MLP neurons of a small language model. Each row is named by its layer, matrix (gate and up: input weights; down: output weights) and neuron, and shows model dimensions 16-143. Each number is 128 + 32 x the weight over its row's rms, rounded and kept within 0 to 255. A neuron's up and down rows have the sign that makes its largest values positive.
Before each neuron's rows, "fires on" lists the tokens most often at its 100 highest values on Wikipedia text that the model never trained on.

fires on: "\n\n", " his", ".", ":", " to"
L11.gate307 [122 196 130 105 145 118 143  59  87 122  99 143 183 114 144 112 114 144 149 144 144 106 127 169 158 111  82 170 137 125 168 118 119 143 138  93 180 122 126  91 118 112 153 184 177 130 136 102 167 149 172 123  87 152 148 179 187 123 104 143 118 138 105 116 146  62 116  81  86 154 118  72 150 138 128 109 186 132  98  92 161  69 149 116  98  95 159 161 130  84 154 145  95 119 129 229 104 113 106 136 216 117 118 175 113 140 125 173 176  89 118  97  53 164 119  84 166 189 114 144  91 166  84 129 123 135 122  84]
L11.up307 [106 119 124  49 168 113 119 134 101 137 126 222 154 128 157 151 151 142 153 146 184 139 117 108 126  67  85 133 186  86 118  94 138 115 140 114 136 156 144  81 141 140 180 145 160 107  98  75 182  72 110 105 136 119 118 155 156 112 164 128 107 119  88 104 149 108 103 104 134 164 149 140 155 165 159 118 151 124 168  93 173  85 119  92 124 133 170 126 102 117 180 111 118 176 169 169 114 153 112 170 112  73 160 148  92 131 173 142 109  74 150 165 105 103 155 181 139 134 191 146  99 224 116 162 120 102 151  39]
L11.down307 [ 97  94  95 110 164  63 110 123 108 166 159 112 158 140 162 136  31 104 160 165 148 144  79 104 104 138 134 105 117  65 139  98 145 110 221 153 187 131 115 101 174 124 198 155 154  77 146 104 136 142 101 136 101 144 116 141 171 139 133 157 119 103 159 129  74  63 107 159 167 190 188 115 183 111  99 126 130 117 147  77 100  72 137 141 141 124 109 109 144 120 156  95 113 151 109 180  88 126  68  88 155  94 120 158 118 135 158 114 113 136 178 157 125 179 118 143 129 122  75 128 129 183 128 124 157 137  92 126]

fires on: " of", " ", " =", ";", "et", " n"
L5.gate86 [ 79 144 164  90 125 117 165 111 122 158 116 123 147 209 115  97 133 140 115  81 103 162 170 182 121 139 117 147 175 131  87 122 136 197 131 126 140 151  95  89 143 146 105 124 164 110  82  70 128 172 155 109 148 141 116  87  68 147  99 185 142 126  91 107 135 123 158 146 141  56 130 134 160 101 155 143 112  89  95 129 164 101 150 109 127 165 126 186 185 204 173  89 128 164  69 128  65 115  99  88 142 159 115  78 122 128 129 123 146  94 125 164 110 131 115 187 167 110 139 119  96 104  76 173 159 104 100 136]
L5.up86 [122 118 153  82 121 154 122 115 140 186 170  98  80 150 131 165 139 128 136 147 114 153  96 172 147 105 112 106  98  91 151 114 143 101 111 114 148 176 102 104 112 180  79 135 121 104  88 113 101 117 143 192 109  64 105 224 125 146 136 109 186 149 187 185 165 108  98 158  98  99  79 170 192 126 135 107 183 144 129 137 109 137 164 107 130 119 189 115 110 182 163 131 130 153 138 115 110  88 134 114 119 156 149 133  76 103 109 119  84 107 161 146 135 139 107 109 103 140  67 172 147 179  96 173 145 156 135 116]
L5.down86 [140 108  92 140 163  94 120 127 123 143  90 126 128 153 150 178 160 143 103 181 121 120 119  37 140  39 147 140 183 136 180 138 157 139 129 122 153 163 167  75 110 117 157  40  96 125 168 104 145 109 138 107 149  94 168 134 130 137 118 142 142 159 141 129 129 132 106 165 154 105 142  72 120 161 106  97 146  99 140 128  92 139 130  99  90 122 104 110 128 114  70 141 137 107 152 170 142  60 122 163 150  57  77 148 173 204 146 101  84 129  51  78 124 103 139  88 123  77 132 105 185 144 161  79 122 100 214 150]

fires on: " role", " relationship", "ities", "ity", " addition", " manager"
L3.gate347 [ 85 102 104 164  95 165  95 127  74 157 130  83 131 131  90 121 137 148 144 141  98 124 161 161 131 135 107 138 112 135 111 187 166 122 162 221 136 106 106  88 191 160 128 165 175 137 172 113 126 117 134 161 141 157 116 144 143 132 122 122  98  52 106  87  98 103 174 139 130  67 138  82 138 121 140 147 176 163 184 166  88 139 114 158 157  90  40 193 136 170 149 147  68 136 136 116 152 141 107 118 126 125 171 104  88 100  94 129  86 118 154  94 117  96 152 108 144 115 134 117 134 148 138  54 168  64 145 114]
L3.up347 [130 117 117  93 129 171 116  95 153 153 151  62 130 114 145 147 175 131 171  99 121 179 175 148  98 140 171 108  93 118 116  74 130 116 103 104 114 113  85 168  63 116 124 109 120 199 117 108 149 144 157 137 173 172 132 114 153  98  77 139 114 123  81  76 101 131 157 156 144 140  94 144 141 130  87  76 118  76 120  59  69  75 143 117 164 172 175 135 142 132 142 138 120 102 126  42  85 116 166  88 184 104 101  94 128 142 124 139 171 101 141  97 172 140 119  77 151  54 164  84 158 110 189 168 112 151 118 105]
L3.down347 [134 192 133 126 133 114 111 147 170 104 175 149 123 127 117 173  94 109 106 105 161 108  86 116 105 115 158 120 187 151 114  93 106 129  93  60 175 146  85 161 161 107  81 117 119 107 143 138 139  96 139 159  82  93 107 108 109 162 124 127 163 138 197 153 115 147  74  86 164  89 131 188 121  97 193 110 111 222  63  65 105 149 127 128  90 117 126 100  79 119 114  78 142 163 102 149 115 141 113 192 118 112 166 158 122 145 155 158 122 127 112 142 137 187 107 153  92 219  77 174 153 117 143 159 131 146 131 124]

fires on: "s", "ing", "ed", "ng"
L6.gate219 [153  95 136 118 131 200 140 119 137  87 145  97 132  94 148 110 159 157 196 146 110 106 114 119 166 100 108  88 155 144 139 135 156 166 134 167 171  87 175 159 107  87 177  95 128 182 143 115  98  96 161 166 188 140 131 123 108 123 149 162 109 138  64 161  73 116 154 153  91 129 122 103 149 102 107 105  97 166 167 142 109 114 107 150 110 122  85 185 146  89 122 117 155  62 152 143 109 157 104 141 107 157 195  75 165 111  97 147 120 159 126 114 109 103 115  91 123  96 130 122 111  95 158 156  70 126 115 104]
L6.up219 [137 110  82 102 140 166 130 128 143 172 120 120 136 176 152 122 153 124 169 126 106 118 213  78 153 120 157 126 131  89  93 134 130 105 111  90 127  87 168 153 162 107 157 142 141  43  83 142 203 116 209 141 106 143 103 159 135 103 161 127 185 165  92 150  82  82 126 183  14  78 100 129 128 141 115 157 135 133 151 105 121  76 181 138 111 129 141 158 147  97 114 158 120 125 102 168  81  77 130 159 170 134 190 111 148 130 112 153 115 127 153 120 138 141 122 150  94 177 177 120 139 101 148 133 101 129  83 145]
L6.down219 [133 180  89 140 142  71 124  84 148 122  80 156 124 109 132 177 131 135 177 173 142 135 141 133 169 104 133 118 170 102 128 104  98 160 138 128  59 118 154 151 101 142 105 112 139  74 110 110 111 120 116  88  82 196 125 196  43 132 102 147 127 105 125 127 155 139 155 114 126 125 138 107 103 177  93 104 153 106 129 167  53  78 105 118  84 116 151 165 164 230 132 131 142 117 174 124 131  62 164 109 143 162 121 136  95 152 120 120 119 152 128 132  69 153  90 125 156 123  85 141 130  82 140 100 105 104 120 170]

fires on: " |", "|"
L3.gate176 [ 72 106 163 130 110  90 142 146 143  95 138 140  89 117 137 169 155 211 132 114  99 179 119 137  88 165  94 176  97 133 142 146 112 161 111 101 116 124 148 125 178  90 150 102 145 157 205 182 149  69 129 138  89  95 114  86 149 110 104 135 106  92 138 129 120 114  61  98  97 157 133  71 181 130  53 135 105  79  68 159 137 114  83 199 127 150  73 127 179 163 156  88 113 127 113 105  61 147 128 176 176  92 149 139 202  98 148 104 148 130 131 115 126 121 160 103 103 130 119 130  50 129 162 100 129 134 124 150]
L3.up176 [ 49 124 125 115  83 144 146 151 103  94 109 117 105 126 130 133 134 145 178 158 119 174 144 136  77 137 158  86 146 151 148 143  77 108 112 130 150 149 116 119  82  63 151 131 161 126  84 161 117  97  58 118  77 118 112 118 168 101  99 133  49  95 155  91 145  62 108 111 130 108  76  78 151 119 110 143 185 175 107 114 137 145 127 132  97 159  75  62 162 117 148 162 109  69 137 125  89 131 119 148 136 119 144 108 138  77 137  86 224 110 135  94 115  90 154 131 141 125 195 130 141 114 149 118 162 172  99 130]
L3.down176 [ 43 161 134 137 145 119 144 158  94  88 131 119  99  97 179 167 112 166 153 132 101 148 197 106  87 105 154 177 136 151 121 167  81 119 105  87  99  85 124 160 132 126 106  90 121 181 151 171 125 131 116 144 128 138 173 108 155 106 173  80  97 110 146 105 184 145 144 124  54 175 182 110 145 136  96 116 111  90 121 145 127 155  99 155 151 140 141 115 150 105 142  58 122 166 118 156 130 117 107 113  89 144 153 143 178 140  69 125 130 198 152 132 167  50 180 112 134 119  91 136 117 135 135 100 162 156  83  87]

fires on: "s", " first", " only", " Their"
L8.gate35 [ 70 178 173 138 106 113  90 110 137 159 149 154  78 118 116 107 107  78 103 159 109 130 134 116 113  84 142  81 118 131 105 108 118  69 183 154 187 174 117 150 119 157 155 140  95 174 137 106 128  68  67 138  74 106 134 175 113 127  64 120 125  56 168  90  95  83 178 130  95  94 143 142 107  77 140 120  77 101 109 106 144 152 136 110 101  50 141 109 125 131 132  91 145  60 129 136 150 126 116 139 180 196 154  96  98 152 146 121 138 189  63 112 157 148 111 135 155 148 153 175 104 120 106 157 119 123 180 100]
L8.up35 [159 119 130 129 159  80 101 148 160 170 149 184 129 127  96 172  76  80  70 135 122 163 110 107 119 116 140 159 156 156 141 130 109 107 130 130 163 145 124 103 107  54 145 128 131  97 128 137 136  85 139 109 160 150 186 194 161 143  66 103 170 137 102 168  97 100 123 116 176  80 131 111 150  71 210 140 134 161 154 119 165 162 156 112 103  89 138 154 112 127  71 108 158 100  85 146 155 153 131 201 124 160  65 141  98 130 118 127 138 170 143 133 122 115 133 120  83  93 135  97 109 122 164 203 148 110 144  23]
L8.down35 [154 101 123 191 126 111 111 163 141 140 133  85  92 156 120 106 147 108  99 162 147 183 129 112 146 109 109 108 121 160 155 129 151 135 131 140 117 110 129  92 104 157 125 137 130 115 122 153 164  84 102 148 148 159 163 181 136 151  96 153 123 164 197 125 174 137 165 122 126 113 132  91 127 123 147 140 114 155 120 143 116 161 139 102 122 110  91 122  95 103  72  74 117 153 166 102 105 144 120 160 118 139 114 103 114 118 117 156 124 134 202 125 178  81   2 123 133 104 177 133 111 137  93 117 166 181 141 146]

fires on: "=", " inc", " imp", " gu", " res", "exp"
L2.gate255 [112 148 133  67 121 110 159 145 139 122 111 153 149 175 145 196 164 132 125 150 123 127 133 135 109 123 167 173 155  85 196 115 107 157 118 185  93 134 119 162 130 103 138 124 110 144  80  36 170 109 153 119 122  96 155 136  96 149 140 145 113 101 142 147 177 141 112 146  77 136 178 102 115 119 174  89 161 161 167 125 128  71 167 143  79 137 166 124 120  65  96 193 144 128 147 205 129 117 133 164 104 146 136 117 155 121 102 100 164  81 122 165 171 116  53 105  90 126 119  97 157 165 125 159  91 183 170  91]
L2.up255 [136 153 167  56 161  88 114 102 150 150  90 119 103 188 120  84 132 122 132 144  53  87  68 122 121 159 176 196 151 131 103 133 116 122 138 142 126 161 121 110 108 129 105 123 126 173 124  99  82  85 130 119  94 112 124 154  95  91 142  92  77 103 163 186  87 105  92 147 145 148 152  71 102 122 174 151 134 177 143 137 112 155 116 123  96 126 121  99 107 139  88 198  98 245 106 122 135 140 110 126 164 139 120  85  97 114 110 164 144 154 125 202 158 131 114 108 120 127  94 121 147 143  92 147 102 141  86 112]
L2.down255 [143 164 150 144 163  92  89 139 129 130 106 164 142 161 124 115  99 133 158 104 108  78 119 127 149 165 133 192 158 125 134 154  54 125 151  56 155 124 119  95 115 112 153 170 188 192 154 138 101  88 116 107 136 174 140 141 112 125 100 100 107 106 141 193 100 136 145 134 108 126 116 111 101 147 148 127  98 161 177 125 122 145  75 154 123 135 132  82 170 186  85 170 112 231 152 142 166 156  85 148 143 121 102  88 111 138 140 148 134 117 154 180 119 134 115 125 113 113 123  63 186 134 121 117 153 106 113 133]

fires on: " |", "|"
L3.gate396 [ 49 160  91 106 120 143 130 156 131 155 137 121  28 157 139 182 174 184 102 156 124 142 183 139 104 141 157  72  98 141 164 127 104  96 160 145 117 160 124 119  91 136 145 169 110 162  72 128 190 140 126 146 107 138 100  65 234  61 136  94 124 107 145 115 143 112 150  68  94 157 102  93 136 159 142 149 151 134 154  79 144 108  99 137 117 140 147 192 138  98 181  94  82  95 188 131 101 124 121 143 114 127  76  98 134 118 135  51 162 131 127 126  96 163 104 123  84 128 180 123 115 126 139  57 134  99 120 146]
L3.up396 [112 129 128 134  69  73 139  96 135 147 107 156 154  62 151 118 131 148  54 143  47 171 143 124  76 134 163 182 138 129  99 146  88 160 104 106 168  74 132 120 140 124 158 186 160 147 108 113 175 105 124  94 110  78  70 117 145  64 147 100 104  83 139  85  71 135 101  92 131 137 121 132 102 101 146  95  88 197 145 126 156 144 125 146 120 137 154 113  92 110  56 102 109 141 116  88 159 155 109 101 143 158 102 119 110 129 130 103 161 131 133 152  81 161 184 134  47 126  98  88 117 130 128 165 151  97  97 111]
L3.down396 [ 68 160 130 125 136 133 119 165 105 131 149 130  72 132 157 160 183 210 112 182 143 170 198 142 119  93 171 123  95 110 154 105 127 108 114 145 110 158 150 103 137 134 169 178 105 172  73 143 193 125  94 137  85 147  82  70 203  89 138 111 144 128 120  82 101 110 143  37  88 136 144 129 171 154 133 172 132 142 160  80 141 118  77 132 150 102 139 193 124 119 136  84 111 150 198 112 104 121 119 104 132 161 102 126 155 142 148  75 125 137 112 119 100 123 102  99 100 121 191 102 144 155 122  26 137  98 141 161]

fires on: " |", " 0", "|", "000"
L6.gate191 [132  94 149 129 151 146 147 165 118 117 167 107  81  80 113 142 209 128 101 139 137 139 114 153 105 110 124 121 121 111 181 178 135  91 140  77 134 146  80 148  82 126  81 131  91 127 128 139 121 111 137  84 121 106 145  70 163  98 125 143 119 128 144  56  89 114 117  83 119 152 101  76 123 137 142 134  63 123 121 154 146 114 151 185 179 105 144  39 129 157 136 114 129  90 142 139  35 103 122 123 149 137 120  85 120 144 110  43  96 110  69 127 149  85 137 105 153  56 150 156 155 152  83 113  61 137  84 189]
L6.up191 [105 129 116 164 127  96 107 178 159  74 153  94 108 105 151 154 154  95 105 153 119 154 150  64  78 111 136 168 154 155 150 147 131 105 117 112 163 101 139  76  94  63 110 135 114 115 120 109 124 161 149 185 130 147 136 117 161  98 102 182 124 111  91  68 121 101 113 117 100 120 126 162 142 162  84 137  60 114 157 174 171 165 105 149 149 154 155 159 158 136 142 192 156 146 120 138 143 145  66  90 138 127 123  92 146 136 119  94  99 139 116  75 117 101 123 153  79  61 136 120  59 138 164 126 162 104  90  70]
L6.down191 [126 196 132 109 118 134 114 102  73 106 160  88 109 129 104 133 141 127 117 136 112 114 143 131 111  98 108 170  96  84 117 109 232 149 128  90 152 101  95 111 102 143 110  41 126 152 174 161 132  83  84  93  89 155 142 135 117 112 168 125 124 132 119 176 125 134 160 146 124 167 111  64 214 106 149 147 179 129 190 172 151 127 137 163 104 136 136  89  84 161 139  39 112 166 137 117 160 137 186 129 137 119 115  93 194 133 109 129  89 155 179 149 157 111 159  70  96 160 182  91 150 119 124 154 128 197 135 114]

fires on: "t", " /", "es", " =", "et", "ed"
L5.gate358 [134 124 102 142  59  74 159  85  85 130 106  48 195 170 150 163 110 169 151  89  58 171 145 168  92  95 107  97 137 147  91 138 128 129  88 138 139 111 148 130 127 107 145 195 116 162 147  65 144 111 145  97 103 143 149 130  98 126 130 153 162  77 124 101 121 102 152 190 106 148 136 155 150  68 156 188 104 141  95 142 103 132  92 121 100 100 147 146  99 104 135  89 199 153  89  93 136 123  76  65 110 129 144 103 110 166 165 147 114 149 158 145 158 111 121 159 128 133 112  69  99  86  73 159 162  92 102 140]
L5.up358 [ 97 116 135 138 138 130 125 123 109 138 165 166 121 115  90  93 143 131 125 164 125 171 137 153 170 148 107 108 140 198 116 122  99 150 108 114 199 126 133 152 145 201 112 169 114 125 161 151 125 124 124  87 131  71 144 162 188 154 144 114  94 104 140 125 159 120 126 110 137 143 176 117 123  81 120 137 150 119 164  52 121 117  48 150 163 160 195 146 142  61 129 166 125 107 133  76 181 119 163 185 110 151 113 135 105  89  98 163  91 149 174  83 126 110  97 128 110 138  74 127 166 159 137 143 132 153 122  93]
L5.down358 [161 100 148 162  96  90  87 171 157 154 112 139 109 155 112 158 143 169 177 102  96  83  84 112  97 135 119 140 106 117  97 145 151 132 136 146 121 156 161 126 147  99 114 115 161 114 134  99 172 154 157 191 187 155 138 118  70 110 103  90 108 195 152 176  53 128 155 128 170 105 154 140 107 104  85 101 142 164 131 163 148 134 145 143 126 127 107 159  79 117  68 152  53 140 144 155 115 123 133 109 135  80 138 130 151 107 186  94 141 180 125 255 123 135 129 138 161 129 120  93 173 141 147  82 100 213 191 140]

fires on: " took", "s", "ed", " provided", " had", " wanted"
L6.gate129 [139 143 151 177  94 165 168 164 123 195 129 109 163 169 130  98 187 112 154 173 135 173 116 142 134  71 125 144 158 157 117 170 166 181  85 137  90 204 109 141 137  79 194 100  97 121 141 108 150 129 130 109 162 143  82 170 135 102 111 163 115 127 122 153 131  88 122 127  82  70 118 165 130 102 157  65  66  91 114 139  66 147 107 218 160 115 132 128 137 128 136 133 101 105 145 154 148 111 135  98 173 145 156  77 178 120  79 150  95 140 129 144 138 199 113 129 171 159  76 117 187  78 121 124 143 128 127 108]
L6.up129 [100 168 134 139 129 131 112 140 126 175  99  93 130 195 162 133  89 162 145 161 165 122 192 133 110  61 160 158 169  54 143  61 176 121  90 133 183 120 123 141 177 106 118  76 132 156  95  62 152 143 136 124 104 146 159 194  93 138  89 103 118 144 125 100 156 162  78 114 107 117 161 107 170 151  83 149  46 144 159 150 134 161 100 147 105 105 141 133 151 140 131 138 161 105  91 109 169 132 147 186 136 139 115  62  95 170  99 165  86 166 167 105 149  93 164 103 138  94 121  67 162 126 129 131  56 140 119  89]
L6.down129 [120 110 138 172 152 123 142 180 134 125 109 100 148 134  79 148 133  84 195 142 110 178 113 133 147 116 143 141  99 150 122 151 119 136 120 131 133 152 148 134 133 142 117 136 113 136 148 104 136 113 114 117  89 149 119 228 150 114 211 134  73  87 164 154 113  85 167 139 116 119  95 140  97 164 197 126 117 141 122 153 104 116 150 187 115 138 115 147  87 184 150 145  82 117 112 169 164 112 114 100 121 140  68 161 126 127 168 116 120 183 105 112  80 151  60  93 170 139 113 127 228 131 147 137  53 122 180 162]

fires on: "-", "\n\n", "=", ":", " Burn", " Stra"
L3.gate333 [140 185 148 133 156 164 120 102  90 112  84 142 145 154 100 178  91 184 124 141 129  68 123 127 146 147 200 102 145 118 113 127 119 103 170 131 104 128 160  96  91 122 136 160 141 136 142  79 129 107  92 122 142 133 120 148 167 100 165 135  97 120 128 106 170 104  69  92 127 130 207 189 146 158  79 145 146 178 134 128 142  94 151 129 117 113 103 119 103  83 136 159 102 169 126  85  50 124  70 116  55 120  96  96  97  99  82 138 118 133 167 135 184 160 155 121  99 161 125 132 148  97 147 138 159  89 118 121]
L3.up333 [131 164  76 114 181 185 150 145 112  71 131 131 174 154  72 157 185 110 154 148 134  73 113  86 106  97 123 116 167 121 101  94  88 121 196 124 117 127 113  80  68 166 130 119 147 105 148  64 149  88  95 108  83 137 112 170 137 155 125 157  96  98 143 112 136 158 128 108  67 131 129 107 113 111 162  71 163 116 118 156 153 106 151 135 139 116 196  86  72 114 162 170 122 154 111 136 110 106  95 138 142  86  65 114 106  98 153 110  78 105 137 153 127  93 141 152 137 161 115 158 105 106 125  93 152 242 161 131]
L3.down333 [136 167 148 119 120 170 120  85 159 148 111 112 188 150 126 187 103 136 129 115 124  99 153 104  71 118 124  88 120 110 159  89 148 114 129 163 109 107 140 119 118 138 162 172 138 114 102  85 157 112  97 101  56 101 112 124 122 157 124 154  66  83 152 158  91 110 175 110  61 202 144 131 168 107 132  73 179 143 138 177 179 107  88 165  94 106 121 136  71 151 110 153 205 152  96 134  74 154 164 157 121  54 131  74 130 160 159 165 110 104 157 169  65 162 150 159 133 110 129 123 123  88  67 137 136 125 133 131]

fires on: ";", " m", ":", " |"
L3.gate413 [172 118  98 140 142 144 103 125  81 100 137 134 126 126  71 100  91 133  95 141 114 131  45 151 172  78 123 107  84 163  32  77 119 121 140 164 115  88  82 140 154 130  73 112 126 167 111 123  82 141  89 184 115 112 168 147  81 140 128 138 149 157  58 134 233 125  98 139 181  46 129 154 160 116 126 132 102 132 105  98 135 151 143 113 104 178 128 114  76 154 113 122 167 143 128 166 127 114  88  64  88 130 184 120 123  90 161  94 111 128 136  84 142 132 113  92  88  91  83 126 163  96 158 138 130 174 106  70]
L3.up413 [121  99 169 207 160 152  95 158 121 165 144 146 155 135 141  89 189  61 162 106 165  84  97  92 142 154 160 120  79 161 139 102 122 112 163 130 119 119 120  88 107 142 123 141 114  59 168 137  94 155  72 115 156 112 207 136  88 178 147 106 185 137 179 145 150 111 131 128 146 117 135 195 181 157 136 118 109 105 118 145  69 150 134 127 111 176 145 130 121 117 122 137 124 143  78 150  71 172 106 132 153 152 167 148 199  94 125 133  98 105  61 178  79  53  85 139 136 123 105 180 109 107  92 149  65 169 137 141]
L3.down413 [ 96 145 147 149 133 103 180 111 127 153 150 117 133 131 193 147 143 154 196 125 160 109 154  84  78 122 136 126 187 131 202 117 147 145 134  91  83 152 142  78 110 123 162 156 118 103 119 134 146 129  98  90 148 100 144 129  98 187 146 109  89 117 168 135  60  72 134 140  47 141 152 148 136 120  97  62 125 118  91 108 126 144 111 148 135  93 127 158 160 109 151 114 114 129 102 108 105 143 109 150 163 158 124 172 179 130  99 142 119  77  70 155  63 121 119 135 175 163 130 192  93 176 146 128 135 122 121 170]

fires on: " |", " designed", " first", ";"
L2.gate185 [177 173 117 148  88 151 136 134 101 112 109 149 139  93 120 179  91 192 189 127 137 157  78 172 176  93  97 138 133 106  79 163 133 160 135 139 141 138  72 145  92  93  88  68 119  71 176 107  83 132 107 144 134  89 117 120 124 128 157 165 125 131  68 107 160 111 123 165 127 137 123 160 162  65 141 118 118 165 146 149  65 131 148 105 118 153 124 140 200 106  89 140  51 117 136 162 146  83 116 121 105 125 155 176 163 101 135 104 136 111  83 132 219 147 167 118  74 110  90 172 137 167 192 199 156 138 165  87]
L2.up185 [ 60 196 177 138 148 137 180 109 209  97 111 138 131  53 131  89 167 107  88  99 155 173 122  88  73 161 163 150 137 138 165 106 137 164 133 126 160 105  87  42 146 153 110 108 121 102 113 140 129 148 162 158 109 135 206 170 119  87 125 155 106 177  70 147 108 116 125 111  85 137 117  95 155 106 132 107 118 110 137 189  83 111  94 148 111 157 116 154 156 133 149 133 117  80 137 143 172 202 178 144 150 186 124 165 200 136 107 169 139 129 167 125 132 103 122 109 142 175  74 133 128 179 128  88 120 124 136 119]
L2.down185 [ 46 183 155 165 129 122 211 105 141  82  94  97 140 101 105 133 145 126  87  83 171 177 127 129  99 135 166 147 138 125 183  68 160 144 105 149 151 103 119  78 161 170  90 160 135  89  97 119 135 146 161 105 134 165 147 177 146  58 116 141 125 131 115 120 100 121 105  81  78 149 134 102 162 139  71 108  83 135 116 199  94  94  90 135 146 206 145 128 151 153 175 156 158 109 116 170 162 140 136 125 140 158 141 138 154 126  94 154 141 104 160 128 112  92 145 130 138 214 122 135 147 177 108 100 110  92 148 129]

fires on: "s", "ed", " |", "fr", ")"
L10.gate365 [122  96 138 116  99 169 131  99 127 111 121 111 133 170 122 112  75 134 117 200 137  88 188 158 132  78 100 169 184  90 117 105 159  90 123  74 179  73 120 106 153 108 131  93  96 135 187 127 128 111 117  98 151 123  81 147 124 160 165 134 174 167  81 163 135 141 141 153 116 145 144  98 143  80  78 162 118 130 188 110 106 100 152 150 119  93  95 118 102  80  98 103  90 138 114 144 134 158 141 204  89 164  80 104 121 124 139  99 117 132  67  95 107 100 162  47 140 169  89 134 133 122 135 206 115 136  48  97]
L10.up365 [185  77 180 143 119 136 138 128 101 163 205 114 117 126 124 149 124  80 208 125  66 141 179 158 157 120 133 116 160 240 156 145 143 112  87  71 137  96 156 151  94  99 114 155 103 111 154 106 138  78  52  80 127 134 111 141 104 135 162  75 157 119 116  81 122 152 106 123  75  81 139 154 125 132 140 151 179 163 157 108 129 110 159 148 145 160 150  99  93  85 124 154 112 140 109 168 146  67 106 122 167 143 175  94  85 106 109 118 174 150 116 123 126  95 143 146 154 150 135 160 160 110 102  55 134 114 128 107]
L10.down365 [130 128 158 148  80 135 106 135  69 150 144  90 167 130 161 113 166  99 159 155 102 162 128  86  99 110  95  98 170 158 149 115  97 134 108 211 139 191 105 123  85 166 140  80 140  78  98 101 113 167 137 140 124 109 123 130 115 166 151 123 102 167 116 109  70 134  83 162  93 150 124 105 109 165  82 150 118  74 127  96  86 161 116 155 138 151 134 133 149 117 133 122  93 139 160 208 134 167 167  67  76 120 194 146  89  91  65 125 119 194 137 129 123  97 103 152 138 135 160 101 141 101 118 104 117 113  40 116]

fires on: " |", "|", "  "
L4.gate63 [ 42 199  79  92 101 107 119 136 115 127 135 146 147 148 135 162 121 162 120 132  48 149 163 120  40 160 157 141  61 127 115 154  88 107 110  73 134 145 119 154 126 114 159 140 135 127 106 133 128 109 163 113 131 108 158 101 109 110  69 142  91 110 112 106  80 117 108 107 132 123 101 129  89 156  95 124 118 174 116 172 185 166  79 117 178 144 156  94 143  94 141 125 104 109 138 129  84 147 161 115 113 116  93 120 155 100 154  77 164 192 122  91 157 127 171 172 131  77 113  95  79  90  79  67 142  91 134  86]
L4.up63 [ 45 119 129  73  87 115 155  97 166 129 102  67  53 201 158 192 153 162  94 161 134 130 173 108 110 112 104 134 104 107 107 133 186  99 142 115 152 136 159 148 199  78 163 189 150 113 128 135 175 148 147 109 114 121  84  80 187  85 120 111  87 115 206 111  52 139 118  94 167 207 127 120 119 137  99 158 145 127  95 111 141 110 137 123 158 121 151 128 110 117 143 116 102  91 146  78 153 147 121 107 139 122 103  71 166 148 109 130 134 109  65 124  77 152 145 183 119  88 140 129  73 111 145 158 145 114  62 107]
L4.down63 [ 58 188 174 114 128 150 153 161  87 112 117  49 102  93 114 156 142 188 146 155 107  67 192 128  99  63 151  79  91 148 106  69 122 131  94  85  98 141 124 144  97  99 156 135 163 108 104 107 186  92 162 114 134 143 192 159 133 122  95  73  84 154  45  67  95 135 124 111 135 124 129 128 117 150 131 119 125 124 140 107 181 146  69 114 124  88  97 113 127 165 131 125  67 176 158  94  84 146 134  74 131 144 135  93 177 155 130 107  83 166 111  91  92 102 104 109 144 107 131  96 108 116  68  70 124 107 152 120]

fires on: " relationship", " role", " business", " way", " associated", "ality"
L2.gate201 [128  85 156 142 104 130 107 101 115 128 119 140 135 101 161  90 101 152 120 103 121  92 139 137 157 195 171 153  61 117  82 118 130 116  92  92  75 125 165 111 135 107 138 129 156 111 152 134 153 130 186  62 153 149 157 121  89 159 169 147  68 120 104 138 147 159 176 146 190  86 142 109 136 144 194 104 147 166  98 133 137 158  96 203 133 150  63 110 125 145  91 105 137 149 143  94 143 107  73 161  74 120 107 153  96 131 136 139 103 183 107  61 118  51 129 100 117  77 147 138 144 151 117 107  88  99 155 123]
L2.up201 [ 83 125 109 109 137 147  93  51 146 207 125 100  97 129 146  96 133 100 121 108  67  80 195 120 129 160 180 126 184  98 173 154 147  99 105 120 151  96 102 162 141 113 160 154 147 154 101 129 148 139 148 130 125 136 166 113 150 162 130  76 107 138  84 127 210 130 133 127 196 102 170 142 153 133 127 104 147 183 103  97 142 155  75 162  88 111 109 110  97 195 141  96 146 139 137 115 101  94 147 158 127 107 153 124  97 120 129 197  65 139 131  64 131 117 117  68  96  74  35  96 143 114 140 150 148 107 171 106]
L2.down201 [118 136  71 170 130 120 122 112 200 124 121 111  77 124 115 156 117 151 127 184  76 126 129 172 125 103 164 125 194 116 145 107  88 142 112 163 146  96 105 115 134 101 142  93 133 117 124 112 134 159 120 137  91 145  77 146 166 128 115 134 207 134 171 128 109 128  69 144 147 139  84 118 129 171  69 144 168 118 105 112 205 155 139 146  72 148 181 108  93 150 109 167 117 118 172 135 118 117 145 150 104  92 177 140 151 106 109 140 131  79 153  91  92 186 100 159 180 124  96  85 133 148 144 129 183 175 149  93]